config.toml
hidden_size = 320
vocab_size = 8192
norm_place = "pre"
parallel_block = true
schedule = "wsd"
decay_fraction = 0.788
max_steps = 4224
MLP neurons of a small language model. Each row is named by its layer, matrix (up: input weights) and neuron, and shows model dimensions 176-239. Each number is 128 + 32 x the weight over its row's rms, rounded and kept within 0 to 255.
Before each neuron's rows, "fires on" lists the tokens most often at its 100 highest values on Wikipedia text that the model never trained on; "fires in" lists the words (lower case) most often at its 100 highest values on Wikipedia text that the model never trained on.

fires on: " section", " railway", " episodes", " Province", " edition", "ville"
fires in: "section", "railway", "episodes", "province", "edition"
L2.up99 [131 137 168  72 138 138  94 162  74 126 132 120 145 117 133 143 118 124 154 125 152  86 131 131 160  84 130 124 177 152 130 157  89 145 109 154 155 173 159 144 139 101  99 116 135 136 132  92 122 105 140  58 155 159  72 117 200  54 136  91 137  91 147 183]

fires on: " when", " During", " Following", " independent", " coach", "ate"
fires in: "when", "during", "following"
L3.up121 [121 114 170 157  82 142  82 132 120 152 163 140 201 174  80 131 156 119 127  97 140 143 157  81 181 105 159 155 122  96 139 104 105 153 116 164 156  64 149 131 148 193 131 119 144  82  75 132 143 197 138 148 133 107 148 140 129 162 165 105 131  99 135 115]

fires on: " of", "ue", " with", "a", "e", " Kay"
fires in: "of", "with", "oued", "kaya"
L7.up420 [145 150 121 143 162 186 138 152 119 142 166 109  93 182  80 143 123  78 175 125 111 160 131 152 137 116 117  99 180 111 153  45 100 171 109 136 134  66 140  97  78  90 174 135  98 133 125 150 122  94 139  85  94 100 131 133 147 111 122  49  93 141 136 174]

fires on: " to", "ss", " not", " of"
fires in: "to", "not", "of", "fossil", "griss"
L8.up101 [ 97 208  81 129  84 165 132 149  86 184 118  88 124 161 140  96 169  98  69 209  77  98 117 127 148 103 112 117 140 131 151 102 157  99 132 138  97 146  91 141 116 155  64  86  79 208 168 151 132 160 142 112 147 147 153 181  97 152 194 156 117 168 105 111]

fires on: " process", " type", " designed", " legal", " structure"
fires in: "since", "type", "process", "designed", "legal", "structure"
L2.up617 [142 106  84 186 145  88 109 142 160 166 124 136 166  77  95 113 157 100 132 114 131 133 113 100 160  70 104 157 125  85 161  82  94 194 131 174 100 191  91 117 168 145 143  68 127 101 163 122 143 148 105 138 137 165 153  73 154  98 160 116 138 106 150 150]

fires on: "1", " Premier", " President", " Candidate", " Mod", " Ser"
fires in: "1", "president", "premier", "candidate", "modena"
L3.up247 [ 81 117  69 112 137 114 167 111 172 141 128 136 131  72  96 154 185 128 109 135 123 127 181 135 139  91 131  41 126 144 143  96 122 167  59  96 161 131  94  81 127 154 132 139  90 120 176  92 113 154  77 133 121 142  96 129 142 128 126 146 139 173 113 120]

fires on: "3", "2", "1", " 3", " Team", "15"
fires in: "3", "2", "1", "team", "21", "15"
L2.up156 [ 78  85 113 127 126 138 181 130 144  84 105 178 105 125 104 188 116  88 110 148 109 145  86 169  79 158 142 122 122 126 154 114 129 214 126 177 146  62 129 139  94 120 116 158 147  90 168  94 132 184 144 136  83 101  95  89 118  95 113 152 125 147 114 133]

fires on: " for", " takes", " took", " of"
fires in: "for", "takes", "took", "of"
L8.up155 [105 176  94 177  69  98 177 172 136 116 154  72 132 148 116 179 101  88 135 126 142 141 155 117 162 121 143 182 141  96 133 135 145 147 161 110 136 146 149 120 124 152 130  95 118 108 152 122 163 148 160 154  91 109  95  56 137 163 107 115 127 129 120 119]

fires on: " as", "ra", " km", " Division"
fires in: "as", "km", "division"
L6.up514 [ 86 178 144 105 132 128 154 116 166 174 136  88  95 103 106 164 154  78 150 107  90 168 128  80  80 169  91 150 140  92 142 130 113 140 134 190 115  85 105 104 102 181  97 148 125 155 111 129 126 176 140 182 131 118 131 119 145 105 144 106  80 102 156 113]

fires on: " first", " final", " primary", " currently"
fires in: "first", "final", "primary", "currently"
L2.up409 [120 175 137 169 130 194  91 136 155 131 158 164  84 134  99 147 181 140 177 127 163  99 104 132 199 116 110 143 113 107 151  47 169 199  59 136 176  99 151  80 109 145 109  95 120 172 131 128 103 172 148 129 164 125  98  94  80 144 149 125  92 104  99  99]

fires on: " This", " can", " These", " Other", " little"
fires in: "this", "can", "other", "these", "little", "writing"
L3.up98 [120 126 117 165 113 163 117 174 148 130 145 142 154 134  70 158 216 119 103 148 128  87 110 141 100 116 158 171 156 117 165  69  96 136 122 156 123 119 152 119 167 186  83 186 119 141 104  97  80 121  90 143 180 136 220 126 112 138  90 166 100 104 124  97]

fires on: " of", " on", " during", " in", "in", " Police"
fires in: "of", "on", "during", "in", "police"
L8.up169 [128 184 104 125 161 110 125 143 104 160 145 102  97  83  95 162 155  63 153 132 134 153 123 115 131 124 177 103  86 118 130 106  63 168 132 128  89  76 112 161 117 109 171 104 134 111 122 103  43 112 178  96 141 153 152  96 224 121 112 120 117 120 200 126]

fires on: " Robert", " Mike", " Mark", "d", "p", " Antonio"
fires in: "robert", "mike", "mark", "gerd", "antonio"
L10.up550 [105 130 164  91  89 153 151 205 161 171 163 161  93 116  98 167 214 132 109  84 195 174 100 146 136  97 120  92 137 142 163 151 142 122  98 119 174  76 161 106 129  83 154 107 122 143 116 145 119 165 150  92 106 182 157 135 109 137 123  65 172 131 130  98]

fires on: " during", " model", " won", " architecture", " recording", " tradition"
fires in: "during", "model", "won", "architecture", "recording", "tradition"
L2.up521 [108 113 129  83 194 134 108 180 160 161 122 106 101 150 141 174 136 120  82 158 144  73 106 105 171 105 117 134 110 127 175  88 153 175 152 113 166  86 133 110  58 104  71 131 149 153 107 169  79 205 112 103 115 122 154  54 185  67 123 107  94 219 133 124]

fires on: " often", " never", " However", " much", " difficult", " fully"
fires in: "often", "never", "however", "much", "fully"
L2.up269 [141 116 129 107 128 148 131 152 168  96 128 148 135 162  40 111 157 122 144 109 103 101 107  89 225 160 163 134  87  87 122 175 155 121 181 134 124  79 138 119 152 134  92  82 142 156 177 116 133 116  93  49 142 170 122 133 131 130 115 147 168 148 128 103]

fires on: " early", "rist", " ESP", " produced", " treatment", " BRA"
fires in: "early", "esp", "produced", "treatment", "bra"
L2.up426 [ 98 143 140  99 184 130  97 123 147  99 139  93 148 118 160 181 141 153  65 139 121 119 143 166 118 114 157 111 127  64 156 121  76 195 136 135 168 107 137 120 133 199 120  99 113 120 113 152  99 103 102 141 118 146 174 191  80 125 140 150  85 132 107 129]

fires on: " to", " and"
fires in: "to", "and"
L13.up179 [180 156 135 141 125 125 123 131  95 128 124  86 114 112  57 140 150 109 121 117 111  74 117 129  85 101 139 182 160 131 186 143 142  99  71 139 147 118 140 126 144 127 190 158 166 159 132 101  72 148  82 117 186 121 170 156  95 202  80 156  90  62 120 147]

fires on: " of", " the", " them"
fires in: "of", "the", "them"
L8.up127 [120 142  69 131  99 172 104 103 131 147 151 153 119 153  97 119 113 133 192  82 139  97 152 145 172 132 110 157  98 109 235 107 101 154 137 126 108  79 158 123 106 103  54 154  96 125 118 176 140 111 148 106 144 166 126 153  92 100 153  75  76 130 181 130]

fires on: " stage", " based", "yard", " City", " Arena", " stadium"
fires in: "based", "stage", "city", "yard", "arena", "stadium"
L2.up367 [ 79 197 118  68  69 158 130 137 182 158  81  99  97 143  80 160 152  94 122 106 133 128  83 151 129 126 180 134 164 106 148 128 119 145  97 154  72  88 173  91 160  96 139 126 157 193 140 161 125 147 122  81 103 112 108 119 115 186 157 130  93 144 132 124]

fires on: " can", " Can", " could", " we", "We"
fires in: "can", "could", "we", "canarsie"
L2.up244 [133 136  99 161  97 120 119 128 150  80 142 112 196 146 126 103 144 106  95 143 120  88  88 163 178 130 179 132  80 129 189 137 141 114 137 153 110 146  65  93 138 189 116 139 140 152 125 136  63 155 123 149 169 103 199 155 151 120  81 175 165 102  98 177]

fires on: " to", "ka", " not"
fires in: "to", "ekaterinburg", "not"
L7.up371 [120 154 148 202 105 142  73  87 103 127 142  80 149 137  63 138 135 116 153 151 131 100 172 138 142 118 122 196  99 123 137 187 121 124 152 119 123 131 188 114 131 170  99  70 120 137 109 144 105 155 164 136 143 127 184 171 131 128 138 127 188 164 123  89]

fires on: " one", "alia", " Liga", " bin", " Supreme", " Category"
fires in: "one", "liga", "supreme", "category", "somalia", "assigned"
L2.up90 [137 130  99 133 206 120 134 112 153 141 121 148 141 111  79 151 153 120  92 129 128 136 119 165 153 120 190 148 151 144 155 186 101 187  89 119 173 123 137  96 153 104 100 148 114 172 188 126 148 150  58 127 117 137 133 168  82 116 121 201 134  93 151 125]

fires on: " people", " camp", " soldiers", " mig", " worked", " troops"
fires in: "people", "camp", "soldiers", "worked", "troops", "fighting"
L3.up97 [ 68 198 104 129 118 119 118 146 134 114 196 107 124 122 116 150 118 139 124 166  74 128 112 131 116  75 100 158  85 111 145 108 112 135 142 128  82 135  45 143 170 111 157 103 145  83 107 187 136 130 131 109 199 150 139 124 133 189  98 154 158 100 109 130]

fires on: " for", " made", " have", " to", " contain", "rib"
fires in: "for", "made", "have", "to"
L10.up286 [122 119  72 146 111 153 112 178 111 140 120 137 154 124 101  94 187  75 154 192  72  68 179  97 136 109 172 138 117  77 144 147 141 164 147 163 123 115 181 139 131 170 131 159 133 136 107 184 126 124 132 163  84 172 125 151 132 144 167 156 135 102 152 139]

fires on: " before", " opera", " forces", "aw", " Premier", " Israeli"
fires in: "before", "opera", "forces", "premier", "israeli", "troops"
L2.up549 [106 150 120  86 159 117 174 135 172 133 129 121  97 100 124 124 147 128  96 102 163 115 166 142 101 170  87 190 145 127 150  90 182 137 133 111 180 134 122  76 192 121 125 100 111  45 110 167 153 161 100 125 164 145 152  68 145 100  85  72 166 138 114 190]

fires on: " and", "w"
fires in: "and", "archwire"
L8.up92 [125 128  92  90  93 197 105  87 175  84 179  83 126 147 146 105 147 134  83  84 135  75 131 109  76  96 169 135 121 136 116 111  77 123 119  88 151 104  56 140 155 162 104 162 124 103 127 150  81 144 149  73 181 112 179 110 104 211 131 133  81 148 110 150]

fires on: " took", " made", " gave", " put", " make", " sent"
fires in: "took", "made", "gave", "put", "make", "gives"
L2.up465 [ 93 126 147 186  91  84 119 155 135  92 166 144 168 125  97 193 117 134 157 122 117  99 127 118 177  77 170 169 147  24 142 146 158 162  98  99 111 103 140  54 140 143 168 119 141 163 129 150 100 181 161 161 107 104 105  90  88 147 108 114 148 124 158 176]

fires on: " as", "nce", " and", " became"
fires in: "as", "and", "age", "reference", "became", "since"
L7.up484 [107 150 129 145  92 130  91 162 150  40 129 149 122 109 114 117 125 135 159 147 190 159 117 113 136  72 127  90 153 179 108 205 124 127  93  77 207 141 121 136 145 132 107 105 116 154 176 102 155 160 150 143 169 133 195  78 142 137 187 197 158  89 108 131]

fires on: " the", " and", " or", " an", "and", " one"
fires in: "the", "and", "or", "an", "one"
L7.up140 [ 55 172  34 139 147 150 101 100 114 155 176  89 123 136  88  84 118 156  96 123  78 104 133 112 153 111 188 152 100 107 157 111 185 114 174  89 110  97  89 105  97 129 133  99 162 144 119 148  56 139 148 143 144 166 188 118 115 142 116 114 144  95  94 236]

fires on: " event", " architecture", "iling", " which", " species", " subject"
fires in: "event", "architecture", "which", "species", "ceiling", "victory"
L2.up174 [117 146  80 141 157 130 126 111 129  76 136 165 149 111  97 159 112 119  58 204  88  56 118 139 170  92 146 114 113 112 151 150 119 129 189  98 169 114  80 145 112 156 130 101 112 165 129 136  94 127  77 102 107 161 168 127 144  91 148 129 105 161 102 145]

fires on: "2", " company", "D", "C", "1", " David"
fires in: "2", "company", "1", "david", "0"
L2.up536 [119  76 139 150 130  71 130 108 120 141  98 198 184 103  78 174 117 122 128 168  93 150  92 152 174 154 203  93 150 116 116 142 134 155  74 144  78 132  90 105 106 130 158 143 126  59 154 137  92 171 161 122  65 130 138  54 151  86 103 118 142 126 157 145]

fires on: " in", "end", "hr"
fires in: "in", "amendment", "tehreek"
L10.up278 [101 127  92 155 145 137 138  91 139 165 162 145 109 115  82 174 194  93 152 103 141 151 162 146 142 198 135 133 131 158 155 166 177  85 178 184 120  94 109 128 181 124 133 117  91  74 154  83 108 154 117  78 145 195 191 159 172 109 132 184 107 141 116 133]

fires on: " government", " many", " Movement", " others", " stadium", " Stadium"
fires in: "government", "many", "stadium", "movement", "others", "leadership"
L2.up503 [135 156 208 116 139 145 145 128 115 185 180 153 127 150  82 136  95 143 116 134 124 144  99 129 132  75 148 143 147 134 169  84 117 163 147 139 178  99  79 127 115 102 143  84 190 155  88  97 151  95  37  82 168 152 142 133 216 113 120 112 155  97 156 114]

fires on: "After", " After", " after", " With", " as", "on"
fires in: "after", "with", "as", "while", "following", "upon"
L8.up68 [117 131  82 154  95 186  87  96 144 170 138 119  95 124 137 109  98 114 125 175 146  70 136 150 134 203 120 130 125  97 153 114 105 216 163 142 171 103 117 116 136 186  93  77 138 152 134 123 106 151 157  59 125 170 101 129 141 161 139 122  85 119 107 113]

fires on: " to", "t", " we"
fires in: "to", "t"
L13.up455 [178 168  77 116 182 116 110 127 129 156 157 126 130  80 102 149 126 124 114 144 111 131 128  62 112  65 125 127  94 131 171  80 110 132 179  63 122 155 160  69 173  81 144  70 135 118  74 153  87  93 152 127 230 144 111 198 143 140 169 142 109 119 110 182]

fires on: "0", "7", "3", "5", "4"
fires in: "0", "7", "3", "5", "4"
L2.up219 [127 114  94 130 140  91  88  98 181 131 134 171 181 119 109 168 163 100 110 152 131 137 134 176  44 116 147 149 112 130 124 151 134 189  78 138 125  86 110 131  59 165  62 183 145 129 126 163  94 106  88  95 120 130 178 168 108  45  87 145 164 102 147 117]

fires on: " before", " North", "mond", " first", " del"
fires in: "before", "north", "raymond", "first"
L2.up37 [167 117 138 126 117 135 134  99 161 156 149 144 141 111  81 102 149  82 139 127 168 174 111  69  98 144 104 163 101 136 134 135  81 151 106 173 136  85 102  67  78 156 178 105 160  91 105 172 136 104 124 105  64 151 108 137 150 110 108 190  21  49 156 151]

fires on: " as", "s", "y", "al", "r", " after"
fires in: "as", "s", "after"
L5.up389 [167  94 134 158 152 112 148  98 174 185 146 137 101 156  78 153 202 106 127 156 105 124 149 102  93 167 164 174 145 161 108 197  88 155 141 106 164  50 106 117 110 129 121  90 109 115 113 124 130 127 135 140 153 177 116 104 105  61 132 187  89  84 134 138]

fires on: " to", " that", " not"
fires in: "to", "that", "not", "we", "t", "which"
L13.up332 [152 172  93  93 116 104  98  88 167 146  82  95 155 132  65 115 139 125 119 147 114  96 118 122  97  93  91 175 120 125 172  99 178 117 147  98  64 130 130 175 119  93 136  58 139 125  93 125 120 174 126 143 154 139 149 137 177 145 127 184 154 151 181 131]

fires on: " also", " source", " district", " state"
fires in: "also", "district", "source", "state"
L2.up209 [ 97  99 111 143 153 131 103 168 120  87 140 109  97 146  52 145 144 142 121 163 114  92 109 100  87 127 148  88 154 113 135 138 128 156 121 108 140 108  98 102  94 111 112 145  94 162 150 172  56 110  89 122 119 132 186  83 146 118 139 137  69 116 115 120]

fires on: " made", " gave", " came", " make", " giving"
fires in: "made", "gave", "came", "make", "giving"
L2.up268 [101  84  81 131  74 131 137 134 131 101 167 159 160 124  58 194 192 103  80 196  83 111 120 122 134  99 171 185 151 118 176 165 120 131 161  97 134 127 111  91 131 159 140 100 193 125 103 130  65 107 175 140 108 126 156 111 134 116 131 144 133  82 142 192]

fires on: " of", " FC"
fires in: "of", "career", "fc"
L8.up439 [169 179 106 131 163  68 119 109 120 121 150 188 114 118  99 135 190  95 136 107 176 173  96 131 121  81 130 109 147  59 183 118  40  52 132  94  96  86 123  67 134 137 106 141 114 115 133 134 135 106 127  76 185 131 148 128 195 146  99 105  67  71 176 158]

fires on: " released", "ark", " Private", " songs", " introduced", "inn"
fires in: "released", "private", "songs", "introduced", "going", "discovered"
L2.up20 [132 140 161 107 120 160 109 120 132  86 170 126 121 147 163 147 162 150 109 137 118  85 120  99  61 146 165 104 148  94 160 139  95 157  81 123 156  80 171  97 229 124 130 114  79 180  97 113 102 124 169 108 130 160 121 127 131 144 138 156  97  61 136 107]

fires on: " After", "After", " During", " since", " until", " When"
fires in: "after", "during", "since", "until", "when", "while"
L2.up534 [ 76 112 136 194 105 126 117 138 124 107 165  93 182 154 102 100  99  86 143 164 134  65 125  70 207 124 141 101  99 152 190 133 110 154 126 152 152 159 160 100 192 115  66  77 140 141 154 155 137 175 145 115 155  95 147 104 127 156 124 201  91 122 157 164]

fires on: " to", " from", " not"
fires in: "to", "from", "not"
L13.up101 [169 188  67 164 136 148 156 142  82 139 114 176 129 136 114 131 166 107 149 142 100 172 159 112 184  79 101 110 166  95 133 119  85 150 145 105  55 118 153 151 144 106 149 157  48 109 130 111 165  77 117 108 149 112 143 123 140 175 123 112 112  24 175 123]

fires on: " of", " following"
fires in: "of", "following", "all"
L13.up145 [104 141 101 178 107 128 150 143 115 134 132 146 155  91 113 151 123 119 172 195 159 160 167 129  92 115 122 113  82 123 153 169 154 158  95 120 121  94 146  82 108 130  77  58 126  98  87 212  88  91 148  87 127 144 113 133 147 186 180 117  89  96 125 110]

fires on: " up", " after", " Syria", " away", " meters", " wounded"
fires in: "up", "after", "away", "syrian", "meters", "wounded"
L3.up32 [ 88 131 163  78 158  98  88 144 115  78 182  97 130 121 111 122 122 147 116 229 102  85 186 111 156  80 148 167 122 123 151 120 169 154 112 104 123 104 140  93  97 191  84 113 123 134 108 143 144 184 138  81 166 127 128  56 116 127 151 150 111 164 133 160]

fires on: " was", " as", " became", " is", " also"
fires in: "was", "as", "became", "is", "also"
L11.up351 [118 149  83 163 118 177 114 145 129 112  97 174  78 115 159  93 125 101 117  97 126 110 110 149 132  77 125 143 222 115 167 134 153 149 134 169 165 154 114 116 150 117  88 138  91 182 125 193 104 168 103 105 143 138  88 120  90 192 105 155 116 108 150 115]

fires on: " as", " on", " after", "ti", " in", "din"
fires in: "as", "on", "after", "among", "known", "in"
L6.up38 [125 110 163 114 207 112 131 154 147 146 178 118 149 154 159 136 184 117 121 144 108 120 176 106  99 175 162 137 130  92 110 135  60 160 138 170 168  66 176  68  95 136  82 132 137 163  93 193 115 145 125  95 150 174 123  90 111 128 132  96 100  88 125 167]

fires on: " first", " to", " of", " out"
fires in: "first", "to", "of", "out"
L6.up577 [ 62 170  94  87 139 127 133 116 111 164 143 130 115 101 120 214 193 124 123 185 114 126 125 180 125 107 208 162  90  89 149 117 107 138  51 133  90 138 156  82 182 110  70 112 108 127 113 111 184 141 151  72  92 117 139 158 135 153 120 122 126 134 121 114]

fires on: " area", " It", " Spain", "per", " same", " died"
fires in: "area", "it", "spain", "same", "died", "player"
L3.up128 [126 167 121 181 104 164  87 141 101 134 156 157  94 126  88 110 111 107 155 195 107  55 122 101 148  72 128 103 155 118 139 160 141 120 108 116 143 187  57 116 186  89 149  82 146 174 188 141 107 141 108 129 162 127  97  98 121 138 132 103 134 150 192 132]

fires on: " an", "19", " m"
fires in: "an", "m"
L11.up297 [106 107 118 122 133 114 139 177 115 150 105 141 101 107 146  89 182 116  85 110 167 168 105  86 140 151 113  86 102  97 135 154 150 143 152 122 119 105  84 104 131 166 121 165 136 155 159 166 163 104 139 116  40 150  96 194 131 142 217 152 115 129 188 123]

fires on: " of", "des", "se"
fires in: "of", "eldest"
L8.up391 [175 206   9 155 123  92 126 160 124 181 167 111 110 161  94 116 177 121 119 161 109 124 182 178 174 187 121 168 159 103 151 169 112  96 172 128 159  94 167 119 109  98 124 167 108 126 178 165  82 124 106 126 124  81 125 120 105 126 100 107  73 130 178 155]

fires on: " as", " under", " during", " of", " after", " by"
fires in: "as", "during", "under", "of", "by", "after"
L13.up391 [134 111  53 144 160 160 135 138 130 158 118 146 125 151 119 144 117 130 186 178 178 185 149  89 132 161 116 111 123 144  96 160 116 155 164 161 137 139 127 117 198 119 184  94 137  99 189 141 112 161 100 120 113  87  93 108 146 185 127 136 124 142 182 165]

fires on: " French", " family", " Tou", "Early", " friends"
fires in: "family", "french", "early", "toulouse", "social", "army"
L2.up429 [129 104 193 116  98 157  82 151 182 146 141  73 134 167 129 120  95 125  54 160 124 122 110  52 166 136  95 133 127 129 181  89 183 135  94 126 119 166 151 118  98 155 122 126 140 144 173 137 197 185 161 157 123 128 189 155 170  98 104 151 135  63 195 115]

fires on: " to", " of", " for", "s"
fires in: "to", "of", "for", "s"
L8.up129 [123 219 110 191 122 176 127  82 144 141 125  64  89 160  80 157  93  99  52 139  99 128 123 109 101 145 132 110  89 115 148  42 101  99 163 137 126  92 110 158 158 171 147  77 110 162 141 154 101 160  96  68 101 117 162 106  70 207 145 125  75 118  87 108]

fires on: " as", " At", " at"
fires in: "as", "at", "during", "is"
L6.up552 [106 132  87 221 143 140 103 147 146  88 152 158  72 128 120  99 126 113  94 163 154 165 117 108 153 104 137 140 146 169 149 140 159 180 129 128 142 155 109  59 129 150 106 115 132 163 143  95 117 143 122 108 126 139 148 106  82 142 124 108 112 115 134 127]

fires on: " can", " never", " could", " they", " he"
fires in: "can", "never", "could", "they", "cancellata", "he"
L3.up150 [112  98 118 137 124 126  74 130 155 131 132 129 160 114  72 131 172  60 138 149 108 102 186 160 138 140 151 165 144  90 143 118 118 163 160 141 135  67  97 133 146 162 140 112 151 166 102 122 112 159 148 107 102 136 172 158 167 137 134 185 111 111 104 180]

fires on: " service", "ks", "ied", " international", " services", " cavalry"
fires in: "service", "aleksander", "international", "services", "cavalry", "annual"
L3.up14 [164 157 192 187 135  96  97 143 117  86 149 115 126 138 143 120 148 109 114 160 191  88  98 115  81  50 164  98 153 102 196 132 103 134  99 127 142 150 148  91 128  88  64 170 141 181 165 115 143 113 142 146 189  85 157 170 147 117  96 178  92 106 127 108]

fires on: " him", " history", " women", " law", " female"
fires in: "him", "history", "women", "law", "female"
L2.up298 [135 123 128 118 146 134  73 151 122  99 154  80 155 159  90 172 120 141  72 141 116 114 170 113 134  65 127 136 154 151 170  77 117  96  98 153 174 141 100 126 158 151 124 140 163 181 150 133 122 118 146 103 192  66  82 140  94 175 152 148 142 118 140 146]

fires on: " It", " A", " so", " This", " These", " came"
fires in: "it", "a", "so", "this", "these", "an"
L6.up319 [ 91 137 145 137 176 124  98 142 184 106 127 149 121 203 122 113 141  99  51  97 133  81 134 129 149 104 176 204 112 115 122 137 123 162 142 113 134 123 165 146 107 170 145 140 158 153 102 131 101 147  99 145 174  91 179 201  85 102 141 148  68 150 143 174]

fires on: " an", " bi", " An"
fires in: "an"
L13.up1 [149  79 109 174 181 128  62 139  92 112 127 109 151 103 133  98  95 113 106 104 108 113 151  70 177 120 195 158  90  95  82 120 117 180 129 105 155 154  84 114 124 180 126 146 115  82 122 186 109  75 192 123 136 169 107 172 130 107 160 141 133 121 122 108]

fires on: " never", " soon", " fully", " instead", " now", " later"
fires in: "never", "soon", "fully", "instead", "now", "later"
L2.up328 [142 125 112 125 122 117  89 115 138 189 129 107 129 157 125 150 113 122 204 134 118  96 128 148 185  83 149 140 107  69 154 180 128 165 105 115 145  62 117 101 153 180  99  77 147 118  92 132  82 134 183 113 164 140  98 141 101 101 146 135 158 108 109 149]

fires on: " video", " episodes", "rand", " full", " six", " seven"
fires in: "video", "episodes", "full", "bertrand", "six", "seven"
L2.up133 [182 113  89 190 117 140 133 138 109  98  99  83 137 159 162 154 176 123 116 129 160 100  90  95 229 105 103  58 173 105 149 109 132 175 109 140 118 129 133 112 145  98 124 125 116 145 156  20  53 121 178  93 201 167 139 136 133  63 121  93 132 131 156 145]